{"n_kv_head": 4, "head_dim": 64, "vocab_size": 512, "norm": "rmsnorm", "norm_eps": 1e-05, "positions": "rope", "attn_scale": 0.125, "tie_embeddings": false, "init_std_up": 0.0267, "optimizer": "muon_variant", "decay_shape": "linear", "seq_len": 256}
MLP neurons of a small language model. Each row is named by its layer, matrix (up: input weights; down: output weights) and neuron, and shows model dimensions 0-191. Each number is 500 + 50 x the weight over its row's rms, rounded and kept within 0 to 999. Numbers have three digits each.
After each neuron's rows, "fires in" lists the words (lower case) most often at its 100 highest values on Wikipedia text that the model never trained on.

L4.up546:541442488466482551511507543512525385361515521571469527484489535536499391606545443476502521491490509491520590528449508542468441558444464402539570456481418492512467466441469533539505489584506529569430564437534487601486576420481551363510448457565627482472566452450535524516526531483515482558534437489472525516449538463561431507473511542470474515494471534547363510467408533443487563525530538446451524495483470515473440504483466528435502481450529415530473450493530485499611542517547571525470492534459493447535554578545539555503520528434452430554593485540441568589507533492437493572
L4.down546:443550470520488416605479389581450573556536590419530417547437471454560500560517555559458474550462504563532438460432536463461494461499345541510458489538538481449482493527523479492569456485496495431478561504511579416508506542450468503541520572512446472589574490499493409505476442510467550494508458474484511500455494478483447486489449516516501383458552582477572483511466541521491543533447486537450500412651500455506503472463484520452572462494438448514402502469475528474450521526412548536472588511587553562499500491521567484514494514546424472495488407426606514455426454458496536487
fires in: "to", "and", "same"

L2.up55:422549477445524443512462547565396496510444561487583513559485498498420510553541470579551463504670422502461452564483538505427435560486530564540500469523429518452549565612496500474482528554586500514422585484530467510530541548603462462474445481484561493507521433459557529535496456469481484506477547600454487561449531539531477485571460526466584558566518439433458594477510504484443497458441525455606549453452465520448487543547499461481507490475553580548575553490537526512596531558512515420422527453572611541484526499602512582558520504442510461534463500553484497576600556529479488469
L2.down55:541532465498520472411488503576615560389544457537498509561452550521506415489478447457516473378461473500553542475517548505464488549527499410475416477587497423489582435497433577566539503553527474535454543528501466471513531398500493461495407444468581447543544426546429449524482445593491417594438576452533481449490505405550532445459461525513434456432577594442533498455471475487531460507435504442456430532541487477476481527509498557604507538579458441565509531496501452436520432554536554501528476515423589484481498538555516401507539536488501582485602384478487573484533531492589549478
fires in: "the", "like", "olympic"

L2.up141:531424574559490500518508490477542387439435457492424543570474446524494493506453564462559466509494556463428535619474488493445532474528502464443525575612493501496414539515480553538469502570490507548419503466547442447527458536531471493568502499494503478539476500545537525525537503504437498403450492523442480510509583517458544504526513500485542543513512502497450598501542477516515485500516417509531387483536502437532553552584540546514586512425623499564446481504520581448476495432542540521495538448427461541457537451470453590619515465493543416523685489519542425514592532543500556503
L2.down141:452479452467474594554532525471537512506478542581518508537516513476489475536417502486479496561519505400470514463453522423442468516538497475568492444536535549505628522526451453525492497492590550565552471476488452566566388507442454487505455458591431545467498499508439522489487438514464446546486538524436515549544507543507526435484442584443501494495455493534521442473507508499564543540505416468442498495504495514502462596535546530466442546465563502494539482520550363567457535442480570575615546459437474428491547502582494564551439531440535559523545450412404583503508475467516464555
fires in: "the", "third", "this", "paris", "denmark", "general"

L2.up748:489390577610544485400482451574490514427481457489536445517578464513448494507486606493534544549548495567497573456460475477457504451458368442442471468534566475502553504513514445494462423416470609405461473490484586448459534474469483525464544412444516457473458512522590548421573513573431492543452558532465495478519529522491576563496561479480512489528441506545491450551571442458468519524538520528503545546508569499473442483438520411460524523461496526534539507449530520535420548467550473430522550448436361493429493464573542473403561463539571516511426526480481476609470430631439506538
L2.down748:592499537553515535524528514502426461420527573551580486533606477509552426550563465555468546556479571534489496529419447573501473523438436453504516473468536600529575563562514545557402472443481472437635563494503509433509439516488565527461528449516451501375481500497460489364601439602442479473480543522501419430461504475511475513542557481539532533585396476417481448484467427563485446498493513543463641508505550507438485513622500500547455501490498562523501491564538402491525516511480484529468586541564530535536437507502445501501494472450548571564528521493527610433511520502437546522
fires in: "which", "who", "until", "although", "after"

L10.up137:515454505467414521517435480487576471497593422512484636547525522415553563525409486512455444503383504554520501456472465486579430463541484496466501421502492513499469434539444447517566440534451522438474529486546527452612433452449554474463566481553561547439573508533589394538540527481551596548507549476583494571446516494495470525483452513602451519497502507518408485485514509480551535645519468491458491451535477583494428418545591526478560484465513450515575509532464427491458621460500543546562440527511507478436496459539586464462430546572476570596456558620591428402500516445502431438
L10.down137:441514442488542444520417546611386505477508462469525512480436509529468421553502510482520510468459609576534486448505550508360624542389565552536450518510513518456406553524479533491440548521559508515463509593534518458553403515427492487584499451539472463437489559459480481433479524467537467463508459533492520422551525437482481459538440511570475442468462510496501553478443482591409386507501572431561522495463554530515506422524499448478468515494606522494433513467589528472545506512411455515420542453531443505475564539448526511605431405464537429527416455607452582415483501501471550508
fires in: "and", "or", "he"

L6.up117:421508551549485469464495451452520556503533436483595514487514527498496496461515454546498433449432504526468490536570559534453482453463514644503479458582487498497454526461556425389485537518541530492523503496430493506570555556441478557513505590416493504409500521548486566507400563542477474459583502453492586503482498502485422446433486597538511547514492477514432548474350551577470431473478488634528420449467555496480493422434380467438572553481441485529470481486423414538486449550580544467460462513468484529511438491408405476495489503565467440585482416549431503543506624428614491484
L6.down117:570496569552404518463482500553527522533603517543476498474519461395556540471398490526485522536517620578463487461460422521470367450483504405507493481496482506448528503509497469517470502537540553492485509472454522470347439429454509476572448434451442549459408479430425444540558521444481429437528545499522413522588482483464447483471426368433485564488567628431551455597369454598526508465506435486502517534455527495484492492564560440428473517488522568448508502441540479468496577415565528548566473549520452448481502513584440524391488494507520437521469563448538500517517499488521560512
fires in: "was", "by", "find", "gets", "being"

L10.up565:418510454573557517486440494548437418602478513531487567617456537556390487458575591526598541457490536490455497564481460525531557388534482524480487481533559498471551446496535507419554508465508552536523552475590571495501540541579603486474479529482452515472423567439542509517536477510519538503432478543451441559580437418511474485561490491481480474425538548388503474579466540447498453520488523463564470549417545505437481461449561462455468496500513405589454528494557571489544540393503465553488547526518575507548434519523516513491512487553569572605523450502500442461426480545491530467
L10.down565:500489512436538378546464511503509533580522534480485480534451475557498422577517502601547526567352475537494516490448497549632507527493511552537492567494608557519505564452488535543518494477538567463514528467476611500487489489545524430545489538507502527489548419393516552451441594522552532504478473478461508463547448499477458459454451620526482459499481482488468518516428471484508472540474496500461508534438462510574455426472531467505492507519465495510545595300499451475442565471520581558450456568657443504554543476541537452545517460583494529416514499488642493527584406450542462474
fires in: "on", "albums", "one", "album", "league"

L2.up644:524562541532504505599584465510430381473449473544447575504524547536464497510530448512428526485560449453432475634458518528555378567402502600475595477443467540504479487472491512553473553487543463511505436508449530490617499430504512504434472494558496517476528469514544531469545423452473547449535488542481484515511498488446544559467492502461516554509575516483397591431488437448522482636478429489530419594506515627525434505496557468493470599467524546415510506604488441548676534549492488530464481531476521414412512527441540406481476486503482465548546464515523488552451390513393467469
L2.down644:483493535547446529476356406460459533533572555502607500536475533461515526496492586442484527550506447493471621459480510460514549458547481442447412531444442477485557546490495466527574440507544494485458536570449347435567514493457445512521508512507462482517495514521486562500490491418573512460519414475561537496541584504468412430589580592472461553491488548469550519480529475493453509444509562546442520511538505518541581549400584493504470534533507511534497471383430477459554531465453561481505523489502522466442552531565521444593401466484512535531478398498462513452544490530526562496
fires in: "january", "march", "education", "united", "university", "edward"

L8.up901:569465569560474547555440534521442439461428479438469470538490511562512448478443648462487469555493501503496444598551592479483458427489518494632553451547435548423452468468395521505471465579451485514437517405558436446445531510567490477550523526481470495475440512402553403566428483477519569469510500582620453503545471489497510486579478487518510440509445508480482493418530482481483471482459603425480518512459527535525566523486500539548503603517509466482468430498486468396511549428550483504506505457538548413501496524437455532555466539372493508606519405525470553569483538444379479487
L8.down901:460406495412525514512523480498572459442548498533586561485502544480463576516530415564457512521552530519546469475523482541576479521568459496588537564453413466461583547552524398505498568474511547530515372551494514521596514528477526493474511452463401487510448534532493378521480461621498574445481486479471630552474524532523374481450490568555483472570514543434408583492433513545484611505508460483545584461429525539528520503552432484524388518490393580455506523481624411492518473529450482411458545456435532535435446529475527575481516557491498499452539499548498521455565617524503506551
fires in: "the", "or", "canvas"

L6.up603:461513517561540555530550437460514457443477517574493501503542660521483437357389579498510463416559600473458462488457493447487609478500499493461450489501531482511537511497565418448477518421524487447567566422552458366460573523525478411488573524526457488521472534556530587404454425467498521560435465500626478451450501493521536517547586561508502456462480537536490488553420482493474501508431465468509445505497526477546520565520543440490580518534494429470632442502576469488468500510538451494468466398584504500521461462481459479477591512549488499412451596470552433520559501535460428556
L6.down603:549493435494517442521423505433441561465521513457453461534531591425517466427503576512492412456482502533536471473530502564485437518549457602517508512530562488576520481581482549447489512546413447468475516523472548497430492522625465521482422502517525467460577563525459511482514557498514560531475478499494599464548546467480640473478485460554468463470545438461553498505468446451522561432469568516595493473482517442464525519412408460524454446577544491453494535536481448576446581563546412534517385471469529461393590495542401557489581511423550498563470582513370526578503481508405481550
fires in: "in", "of", "according", "to", "with", "despite"

L7.up851:405520487552572517497421520560486521554571435562461480486488488506403543545483485429573519560559607450559467600414570488562389598463462587496443456557546524541572487492528439504518472539512537587414487519570425439527525498498472502405507486475478443519490575444555479490505522487533480512469536512402515517414461485480567515509434478486507495510516531479438479502511448464491436508588621522504538416507507503463486486394550453495485550603583517505537498419452570586560509524550505529487644407515519553528543439476391492583556528512523503452542496593511475482497439598530467517
L7.down851:519506515519483500502420394440562401474531486428523492577486498519406599515467587544532542412466511428469581471485512430517516553589539444482435566439481518519497535507407480496491450452460467450504576443506574433530483491471600503563506442492471564446378472491517518495496515513489507458468516409593519380434454571684492496555525510464514469488362469485496486548559474461461468491529503476534550624524452501520454390476489551472456500452441442506549403513602463434484545571437488499543533516516490544494439568575573458475435474555513452454464460424485480535475509492431556522
fires in: "at", "from", "on", "only", "one"

L10.up595:571458538459573501504426588397551569480459484564616534411455545408476561535536427526557448555450456478607468497537430559439478511525512464588559462559537416503520528553438519511423484444483523497529470498371512533556488496517478476597506546597464415518522436542408422497487500530538458412516457505431550457467509522512465426457416543454503491531531457508526461542415500473523546489500557483490446550534570513448463549509498459578476468542575576451516543559449499547496511565443446484528558465475532531498513518460514564508440348497608507513427485468504473448527552505409532450
L10.down595:477498468494489467609538523482558527533451576448365593431457560477490583475515562516465573535465506493529476536545432529483510561523553535422478408467548454603550518509492438439508339496535451455494467487536440488564535523430508562532550484487486461620526490494508502508559494510457494347492424592535435461514491418502402508425556454492439510503447486576501489464575539467494555385471501479511547590655488426546515489560390536556534394467518529507593473488452548546499484464517456470460444497493496574483457479563520486504524466492558532491622410488469460592478426515491510460
fires in: "vocals", "guitar", "producer", "engineer"

L2.up33:493439527505519452581517584522543456551482495463539529490557441491547510536509514519497538526592546547467541486500510561475514464529491523575414475509508468548518446532475460513479430544519535490517528574472448502426458422481525478479450483468433559450522458648512464455498436577425494548499511513498503512437521506462523539496579538560493394499432444557641464448464502455536473558525568568510578599465497490435523592460445401344516554492518512541489567438499415519560469422467528395534467596493423486584466565457446504526545514483509467493467442495506521510437503555586560484
L2.down33:588476429475520495510476552516540523440407429525527501570507510487536443458537589465555610507445501445477514515536472539599523361456519575481566428478578581478501506519480428497366428608499477533477466493495492475488464515554430562516545446440505429530519542503523503440516521469450470507559537509559464489556400476499540474467515528495568535556498473381522434491523541452380532469543563453497525564570620586489501453514539442547489497448540435496478424469464486459482533497546530510535490412554499441578633585549479596533516447531489514472524466532524468532443434435498469476
fires in: "which", "published", "after", "that", "napoleon"

L8.up15:549455448570506552434534485540430527540461418537524516311503539526549488534482503459495444575454552456517582439530508541513498549555545467428435458426472431484423506460478431440498478538537491484506545476449545519483512486501521551406478507442463464416534477473490492490485508524552556598598425526454427609438556488438547587524515509596530453497449519476561504524468534411475470486438470433485516436540481436585413489545525449490455464563543546445553470442583509452386467475583556524521420527561472423507519536499497533458495515585536443532529533486474486467559504404420519498
L8.down15:475565617485496521463469431491547543486427520502473496591524446471355518507483512472508510463567431522499512506392436466483481465545476481487567511540518517561480444520513481489563508527479535616430489464464506409409434472541518465537470569532540478531438519549538545570498536553566458523445482378450528484490515504529519553524435419492586616491586483537532529510424451539529465494556500631481498487517535544543553471478477523467423603537332489401399549595462482536493503497452440407466629477488476555420538547570526526499540459504629427504429623510527533511489414504479554522
fires in: "also", "to", "in", "baltimore", "for"

L6.up81:518515462510588500549518511447479476504391479462498440380499558548470478614566491524554467529474560494488418532503520468458488494420588501565419454552490483416479584365446537435521470585416527444434519545549589459488581416468469521537441501520491449467455537453625513450493458513553508471457429594493513519520494473499471579538482522483462518479435477540443517515493471492527471593471509633512488536473521544415449492555466611493495569520487376559580530561455409544505528502456546491443583525427500455550464513467494394592502503512534532471527469488423410429477391507565526540
L6.down81:540504594570551491516463478469495509586465489541455494487451540566377568549512520507568485477425567551526469492451593401639473559525493437465536485523530478545511496552544423558496550562458484471492397572517448480519567417479459552516555420485517500480494555458576531509501603444488535514475396545501534504561517445448524546454506475525441534505586483370448485493439484557486469517442439429424515526529520591560557535471446433496494466371457358434459505573500491420526493505557573476509503545453534468508606546488650535495457428453455561566567484468449527521457522517469540541
fires in: "on", "his", "the", "one", "to"